Weights of a small GPT-style language model, trained from scratch on English Wikipedia.
Size: 8 heads of 64, MLP 1536 squared ReLU, 82.6M parameters.
Architecture: LayerNorm before each block, rotary positions, no biases in attention or MLP, untied embeddings, normalized queries and keys, attention and MLP in parallel.
MLP neurons of a small language model. Each row is named by its layer, matrix (down: output weights) and neuron, and shows model dimensions 192-287. Each number is 128 + 32 x the weight over its row's rms, rounded and kept within 0 to 255.
After each neuron's rows, "raises" lists the tokens whose logits its output raises most directly, leaving later layers aside.

L2.down571 [109 141 142 103 175  90 100  97 122  89 157 165 137 120 157  79 125 150  99 113 128 119 134  51 138 176  98 140 140 185  54 135 110 103  79 121 164  85 145  94  92 117 101  77 194 129 123 139 179  97 161 161 166 160 149 139  98 170 148  60 122 180 140 110 126 178  79 177 150 132 121 209 147 143 131 134  99 130 164 113 120 150 153 128 125 102 230 148 123  61  68 164 159 177 150  99]
raises: "\").", "ement", "\".", "riff", "ations"

L11.down809 [143 134  90 122  77 138 128 136 128 167 125 163 161  57 123 144  95 145 133 114 165 113 174 140 113 156 194  99 116 124 136 100 153 171 141 182 170 151  86 115  96 125  97 162  79 119 162  85 105 118 165 115 150 118 151 147 146 140 115 107 117 106 107 173 101 122  49 161 164 113 105  84 126 125 140  83  93 180  86  53  92  75 114 206 125  79 113 133  88 139 126 121  77 145 196 141]
raises: " to", " towards", " onto", " toward", " against"

L11.down1006 [175 145 135 100 140  36 179 101 144 158 141 144 111 101 136 102 136 109 135 151  91 132 130 106 167 110 159 146 139 159 142 151 109 126 145 132 126 156 170 106  99 137 219 110 112  84  48  47 108 137  73 136 184 130 117 157 135 136 118 140  71 100  97 133 123  92  90 125 150 158 158 171 125 166 204 118 131 130 114  66 139 135 111 100 109 115 187 122  82 124 174  98 132 119  80  99]
raises: "is", "al", "y", "ing", "s"

L5.down221 [145 106  68 129 147 111 140 160 127 106 125 122 106 114 164 163 127 143 177 130  89 105  58 145  37 146 118 155 118 121 100 143 148 123 105 150  94 129 155 150 170 167 117 107 117 117 176 107 154 105 145 169 107  91 116 142 148 107 106 137 142 157  98 118 177 100 176 158 144 109 124 135 147 130 138 182 114  95 184 134 148  85 130  79  78  89 189 169 166  64 151 153 144  87 185 105]
raises: "ty", "tie", "teen", "car", "té"

L5.down1470 [ 99 105 211 115  98 140  52 142 141 136 167 102 112 125  97 157  62  99 166 149 150 114 150 162 123 143 138 163 150  88 136 107  97 167  88  54 148  69 169 134 155 159 125 153  79  58 175 158 112 107 109  96 121 137 131 184 137 169 142 168 122 117 134 120 126 130 146  97 135 153 110 136 119 124 140 124 105 168 122  85 112 163 110 129 125 120 117 113 133  72 155 148 151  87  81 137]
raises: "ron", "ral", "rid", "dle", "ullah"

L11.down1139 [156 158 129  82 111 117 147 102 209 109 172 149 120 119 193  90 109  92 164 107 153 170  53  93 104 109 118  84 152 157 126 176 127 141 140 106 120  95 133 108 156 101  65 160 168 145  93 138 158 122  99 174 150 107 151 155 119 107 123 165 120 125 171 112 136 152 119 117  89 191 116 143 140 145 129 135  93 155 186  78 134 131 179 140 107  85 114 134 133 167 101  89 111 148 113  96]
raises: "rod", " things", " times", "Promotional", "hal"

L11.down23 [ 85  84 125  93  99  72 140 171 133 166  96  90 192 104 128 146 119 153 133 148 112 151 204 103  85 181 101 104 126 173 122 168 149  96 150  85 166 156 184 128 106 103 126 144 144 133  93 168 117 141 117 102 104 100 122 175 140  79 163 108 137 102 176 122 123  91 124 145 105  64 118 145 150 159 152 200 125 140 122 149 122 132 144 123 126 130 151 106 121 171 112  84 117 135  48 136]
raises: "se", "day", "d", "ever", "dia"

L7.down1052 [134  71 132 167 195  82 125  68  73 170 138 127 166 143  93 130 108 190 162 101 186 167 158 141 172 153 124 134  85 161  98 201 107 109 117 156 124 153  97 130 141 168 155 139 179 149 135 147 125 119 106 138  52  63 114 176 147 121 138 102 158 160  88 192 105  88 119 101 112  67 147 126 124  87  61 131 156 172  96  70 103 121 169 170 181 150 116  63 113 119  99 151 139 111 110 171]
raises: "ce", "line", "ly", " our", " the"